{"n_head": 10, "n_kv_head": 10, "head_dim": 32, "norm": "rmsnorm", "positions": "rope", "bias": "none", "init": "normal", "init_std_down": 0.00304, "beta1": 0.9, "schedule": "wsd"}
MLP neurons of a small language model. Each row is named by its layer, matrix (gate and up: input weights) and neuron, and shows model dimensions 16-271. Each number is 128 + 32 x the weight over its row's rms, rounded and kept within 0 to 255. Numbers have three digits each. A neuron's up and down rows have the sign that makes its largest values positive.
Before each neuron's rows, "fires in" lists the words (lower case) most often at its 100 highest values on Wikipedia text that the model never trained on.

fires in: "an"
L10.gate698:089166123143135078127128140105107131148105104111077100130125168168178183087146088108132114177087150141124170123124151111068109131144223152109093179086180155213099132133153165129122108156114074121193174104083167155073118111162096172123169152126132153115088074154139156157110151074062119086117100136124076179174112101129134102154104090097122177127102140109106198137148188195109113137092137132163016139111177112072111127124116128114138174090124121097115052096120072117140108114111120116161149148137098165063156121101106073117175093132166111130135160119117154118130146086064129107122115157138167145158160154151123101087134096102153185146106175095117102133120151111112087177150102098182067080091141123160141198123112111127141129124061161149085152151129175084140198135098126
L10.up698:136111134108158106090134106067060169144134112130070144089135177110103174097099130103180132123176136156151131142136068123139088120089093135165102140116133094138113169134179138140105096119106211137152135118095157166125156084196130145124115116134114091138140134133131135107107122197026122181083119176117110109132136171149130138123133161104115111100074129178159181084139140172113094116065126072130166193089135109141176079153159106089170167100089087122132116087122152154067134133106151159116084118197131149117134095138126115118115126111160200140118137128133160128159134161119179117066090143120164123186198078121169117083083089125112133083220180141158151057116139170093081105146080097094069090164149115109121139124175045153135182155089113123115062087139094149116138186155143

fires in: "an"
L8.gate652:146085086151105155140153133117113138128175146122117110122134158121214100145128158060155116160166222119078181047120078112123110141157177130182139103089147130160111143100133165115105118150099126078150148132078128115143116116087144109110112135088174083094096132150128154163086152134056131139149072176109113176174159080095086123229062178113185092172135126176161148140154117125104117134100151137128156166130137143117136115129200145105095077071106106055162167122163096146144135136132128134178165110106152161131105139102151130123171109119154129123111096127105113102109106125096135099126091131161141083069175136169170128106167170103161147107093198153144158152120143140086163147115088165079097170094159149085136127109052104100081102141110112119118127175102118076153137076172028
L8.up652:118116055126149184103157149064117151144160176124125134067120183110129107172166147075163129139162164099142120156164091076106149125099139139154148120076115060177109157103163118117145133089095096157130100077114090096116172072094121128159113137126130135117165111066106114167176127084101119069085146147149112184147182085106110108138097119084104117130149154162144127129089177135105141138101135151126109074135081120140102050146156143116125066126130109060080129147147169175123136184128124123125112072147150178128149160099183169107153156111085126121144173026121098146115122077086139160087155132169119120148136111137131154156141141122176154155135134143124159103107066161122071125116107134118087109127130142102161096160151115098176115128074092089093127122114187167120171104109139

fires in: "to", "and", "or", "be", "successfully"
L10.gate1:168144138116157141208166164085153118127137129147131183112172136153116126133092094079099117173093133102139121142124123114096089130122111151063163104165128119083155112115140086148167092130075133109143105146111121136183164177105132189112100115140169125084094151130140104145145108148092105094201158080087108134114090145158138113184159113132110130200111107053166189201100179127123138134147063115119142141103122079081191085130125081094163099105117130118152133144079134064088120129102169153115079108115139138170110101116104117088123132097130103170086105153112131111157130170117163089097124133132108135154119106127110057109103065141171116078061118144188163142050133117124060169115149132123097129177195109077129164148094123075126141148115132165145162162095103101064155140120122
L10.up1:126120198160095131158141121098125198069164164081160127115202111154116115142125166124155125208156117147149150108107111123168137145098155134072175135153065144126188136109177079133137071113142166102171140149145183153183161121131088150173152126108129121130099096124160082131138137084130094149106116181107061115162060172075084096095068108122170119192129087160125205181103191094142174215146128131100163156107147108110056126136111110091140128162130104096088085154090078108070134119140091085112129068133108168073135114097147124137176159099102136167146140153111156095139185142087120099086155181139111145127146094109154094119133131116179119116102113114096130122106109127107125098127139163162136145111152125159157165139110108130158115098105144084131089139119154107104152128098116

fires in: "would", "will", "can", "could", "may", "not"
L9.gate488:121126136143147131134126153103145066215070115193100081038174131151136166111107162143143076129110106137067141138103152141112153090093144170093123093164190096132162149069099114131143112141100145157089092142136101061116135143143072177136142143176111132077132093130076106105136166155158122122101170119143109104157126126103123136126128074132104140128099121118165141167110119114139136114126163097156085140131129164121142103107115091134133154095121140092152172081151030126076115122126129147134234171095149080110118059117131173113134133082116129106164116130149081137162145182155167171141103167145146191115112142157158076105136168110142069074107093143131085114131104087152131086141124157191083074155152144101129119110118139056120187054112162087181098076105170076184139170162082
L9.up488:149073195094079149117146166158091140162133132215106137118126150174132157097101161107103120179152161088073164118112120065147137091099166104192115126102065075154073101165102124148168146141175154124185115094114099113130145144122070101131116152152123105162212158134094095132154137153104064133083160143144151091103116118123206066126112109143102108142122132092107103113183134133145100109135110109135119092125178127132187143139173099164112149137173101144154114171093092100091080117111121123088146098162099117057101146093119119151092096149184091124060121122127121133111142203069111099078084157135100116162103117104032126122130134124134063070132132091154107144195095141137105036104129106126168086126111139157135175136095112064130153118136145131115114119133119131162123154139115

fires in: "of", "and", "or", "to", "as", "the"
L9.gate163:101072094129092173093136126138152111097118148162127077137126108206159122135132113142197134196113137163102141094184164171166087123119146137168189133131085141100137145120186048087135127085119112185064071157143136118121115129162141110102116095122142146103117125106154109179113175172136100148158139093105121099140125107181135140128185123158130120175106128139091141114155075076063132047098087126045118132172101162128120129119067091151137134139148101131137123094170126117067204141120116161077100149123074190160146125100147089177136122132139133093102133120137071135098100140113110132113055141127079109136102137168132074179171100117102110089095158105221144141147060163111124199079143110103167125112157053121142168215140130094117152126141138133134178109145081186102185155099091
L9.up163:149125165106128131177130153144169140128086092178142095165085163125146103151177098185156111146165127130129135183139156099152140101196099126096073109178199083159123139102119099097099167169110155064151111235170093188159128143116131153132120116090144191143174165094064112148114145149085153138106124129100120139167118131140146093125082090098096133156099079123107156142095172172087126085121145054137095183106113154133111116132145141130095092165101102163089178156114143176064143082123160102153154141163133131174131103127141136195134112077082172162090099118131124168165101115141106049174174159153107158163111132102118144078140105104116126119139156171055138161189128161132123050164163142127121145126148125091102117125090127175178127118132141105116087112127155134118159092082161

fires in: "to", "while", "began", "continued", "before", "never"
L10.gate137:119135196109153175148121137158156132141124135154135121173172109161106071076142188129117077161160086157114168063158118098137180083151081143149107140138091122088089077136084129137115093115147162138137212103108155172155150136178117124136127150184138136114083123178125084175130125147111092116095181091096107162145036120114114104119142102142165087173124136108141116148132126160117158136132156114130121152117107174073185143216098159117095143168166076141121118131137085140058090090137112129169125130129128170158133188103135119090145165184119160150132139209119048062145085116129134142099094079116093117145085203161146108070175159124077152108082110114117147188151097102121147156166147080118141131138145150008160162102141162113137154153116105145113122135101089078104158164128120
L10.up137:126064184128146147131121173148085054127134123156127138125203184101089146105131187141185126192121159132106176142149123148092086125094114168185126079110108161090113121123185138136123126177165087138089169116113124101090160110140121114165137139153181092147097140107131200124116147119074065120077078145120124172125090119189117112109067152091118095170131116128158126122183118072156132108160110110145134152143133124145150151135105118124098163170129117103117137131187135096115150113152049061122151090096167126123098143156127139115049123118168072093106157077128145129132104147059130088157124099153085124137108053109128111155174119195164159138105142115137148130162164064128104179151099122115135112137135090161118133187151106131130135128156175096112130079161167141088153119138101

fires in: "can", "would", "to"
L3.gate138:117143121123076125143192126155143077180147162207106146163138160167113131130112134123138105128086173154128154093170107110129182079068149089143168127091120080120121148119150112082109083150091164182128086174139066123132116141142148142122160107141111190123134101131093156116126158114107115108116138175045161149125113079124159082082130130095149131180098141093152114111105103107167178078094088098084090113168153105134159084139171075132078128090128119075108183105133138128107155120115139162157186197138148095059201198152147184071115137172098156135133050147200094107107077124177154111089140132099119163086141123171164136109185151170122158062115146177165145143090162129114149115138164099083155133162129111119128113153135140099095173133147092121195117124178125112068129180114121
L3.up138:189182118112069141158119127108121101147120104082160146140153089139181094167124156135121187144153140141137089132106151150113161229104183201093177131113106148103137068092156172100132127172145102095195141168127172131128140150135146126092139171150125122201127158149126123128122128166140152179130086193093130144149097140121125110120198091156102114143116101140103114123138152119152095071152130153178144152122144255126104135114107082115162132142117138089148112184104090117155152105093115120080150138081098111132123174166085123089146138128109127108135097152134152116125113110152146066140098134098109187087133192125090187097156108084197162086091121104148140066137095091151155147144130174134121050166127167163142142143130092114090088133141119100089091088115146073137128205163089

fires in: "as", "elected", "appointed", "deputy", "vice"
L8.gate626:126128158090149157140144081117153148125103079056133126115112128130142159109094206144063096188148154101106114178109123146144105137103106137068131179112151172080103137146198115123149125086177131074066099149168110149108094109167156154084109144105146125125164131141134128093099116174115103072130150139111100104134121185148144111213089110146116119157042087104101145168189132093075088166161082120134154137173162147107156120115166120101092171129110121055151101140095123134074139173131130109144152142125083179105114157087087105151159154074136111133134099072115116181112160058142153067191111156127174091129112178121132099187077115103164184085051121131118094072158164151136105139140100147099129169093107105137118134124114104145106133164112160071118189119125124120115124155106160
L8.up626:142179129108105110123125160153117101108128148050104138131138130126145154126094137150142150140129141144151139140137129090146111156107152184143181101113170146143065093136134106114176120126179120083054176142067122160162169105162156126162133116125141176081052163142087088122136102176143138097164104152109130164143164152135132148188122205160216094142137115070179163150100074153172090137164126125111128108117085152182067083127093103106104127133189073167217132142148083132069140188137175135180145116129128112167097131122121105134175114154098086105168148172157129117156133157167214132085102202052104109179136114145128098092087138089122135079043156141119138090142157132132182178099066122068134137141143143107199153088172164156125142175099124119136160113091128091130111145122070

fires in: "by", "not", "to"
L6.gate415:092081144114132207204118161171129103152046121175029113110153127170121170129188132092135107143144119095080100146134117114103122167081144149113133105102136128110091136108096161140104084096098090163124117206141115086105136093075147076107160174193147135082087094144112143146126126099151096127110183098066138110149120071154084198149140056122109151139143145096121148111111083184127120118110168169088058163151147142151182152160082088154086112115138129142066132097119091179072087157088131133130195171072156120115133161147123152116063116106110126093174136124117123093141154192111113131170100058099139185124103131101121134167156152195112074106127138136107118156128159062154084162171113093125182083128136177066174156099167165185136125120120097173165172084111139105091169136120115
L6.up415:129087121134207125143100170129160101114115112112141141130087094139148151138064122167140168108133097112099106128143180139123087165151136141095179135103050141119134080112131147106138145178142128141169111155121113125153079163132106136143092172171124143160127144194138127160114085104147115168181152172102093084112087111147143135093163095138143152202109119183107139149145125118137115000120110111092099137160121108174135135092175122103123121150066115097109113133143102110127121128104118118194181119120127132065055192144078089062102093116111092086145142073067118088080096189067135169171116185152150163168152151113181094134174106116122091141147077093138169125172193063133102145140131173109148113136089152199144151125120128053137130128146175144142133094083130147124149186103155

fires in: "the", "first", "only", "s"
L9.gate549:137090094097086122110141078132140177062146098087144121139131124154128135119118158162125091116090188089102108121161154128165128139125101107166045146109124090150090131132160162094203146140138120125151144160171109099108115097116138183133082134127144104176139098107093116185124123154127129152149080164078127151190146056136166147165145124190097136192103094127133128139154148112146140124183138094096130147135158189118083113099126121105151133136106229085117158157118146103127186138191143159092140170121149140088121130074118105163132108116070177180153207144159142065109096123174085111129081109118104140206222161124105151100112134113149132169206112113150089073183162104055107101114180138134107149134119158111141099078102148075092109136171135161127157108132112105122151080163133
L9.up549:061137148138136137145114160174164127126154141136127149210145184134135142136129148084130175116085141049045154104108142022127137149133097129227151103130120081097063105149123121163126126077203121108111157150167163135162102155080163131134144128124167123164095143130074156138128174093050181134116185161159121151180126142108072167194131061090127114143143130081162138061127082117120143157080123161116178142165143118122139129090129113157129133071193113129111094110101100128093114161130099171097153155121171119111092168097154116199125192110160108117154107142056093059125181133121105105109104142150114143144119125174122104141163114134157173110196123107175121143157101126088125109138103115160119147198122107096114116107117113122163108111091104159157144148186170151130068130109099

fires in: "the", "when", "by"
L10.gate444:118151074120091107129090121110140110119100097106104136114051129162096124154130127053121169156121087164106107135126137128168084189109122121148088134144079149136087181067154138079143126097097146115154201188148135161121134105139130180171131108167169101126133052092078117179136123136086079140137130155125096146172112145108076138074127111149046097172122061099069159118167129111150107145165149122095056133070138140063120122131152145125102118123153135092105150065164133155096163096156150123142115176168145099146087151126129162122110076193074171148139197147189184115108124139206094166112072098078151129130152117135115170151144127127146083124125126123097105126155125132138172166068100154093141163102104114084146158086102072109147152139110123119083105136122170091123184110166140
L10.up444:092073160109040074143152122099149163146073150103127125175181156137118085098162070160140125190106129116110151128126116178080195140149108133133134108149138156159066119129134120166104057137166118136193069116109122112185157145187118086114090200159137128145135166094134208138124152148148172091040154110079178170153164117119092152152154174144165120154157148112140146143116143138151059138093093089116135101149114113097136142081097123153120134119094121087131046124164104174119108123108154129138122180101125156177164174101131102118111167139161111088144160167190115103118106102136097069118073155137071143114121133150126153169173093122090101153122149101158148130109096054141159118160129151145107151174118092148102139118163094093085081198153125164099130138175138134104133144151124

fires in: "as", "became", "become"
L3.gate265:114189111101150132134132084147169081148131150096081178154106083178085132173102127099068065127095164124163104113063074185129100115067143126150124120115128156130097155170143095128163083075137170136096118132144115104123186141140137175058094162160131122073134087098094110144158087165155162043072151135100121165162160155141131060115070152130215161167072132124169121137159134140143130166161137117172096148150162087133111114081104123153102198151133075158200117122122122117079115061152147120212146112089152126118065159175096131123129159143123110127092130114134102104139115133126150169152105144152148048110101166140088096114059119147171161072058104163126123120191142097129114146114076113085041103096171089138205136119156067142159160150087121089178133104149147139099156104149091
L3.up265:206072150181160163146150105103108211143114118081082126115120136152158113179137124132122135134130117137126172096154100086110114115186105203117179152206089130150109109082195108149152122176199140123139185113128181151140175132118146116104142142122112103145075136140092102168071099088152155149156129095139106131143122086115109149169158124159141116118169076137158190158108100200150145131114127112110060170174146198147148106134129112157164200152158150068181116143114138133105168103129126107115079124135136146147117171120147067202125123097133160169144085151091124113135122132163135106150128131104152152141179160000173146083117127117176103098094175141129139159133146154103119136096148166152185165157161079094143100192136176165113105126098134107158148101155147103183126156163120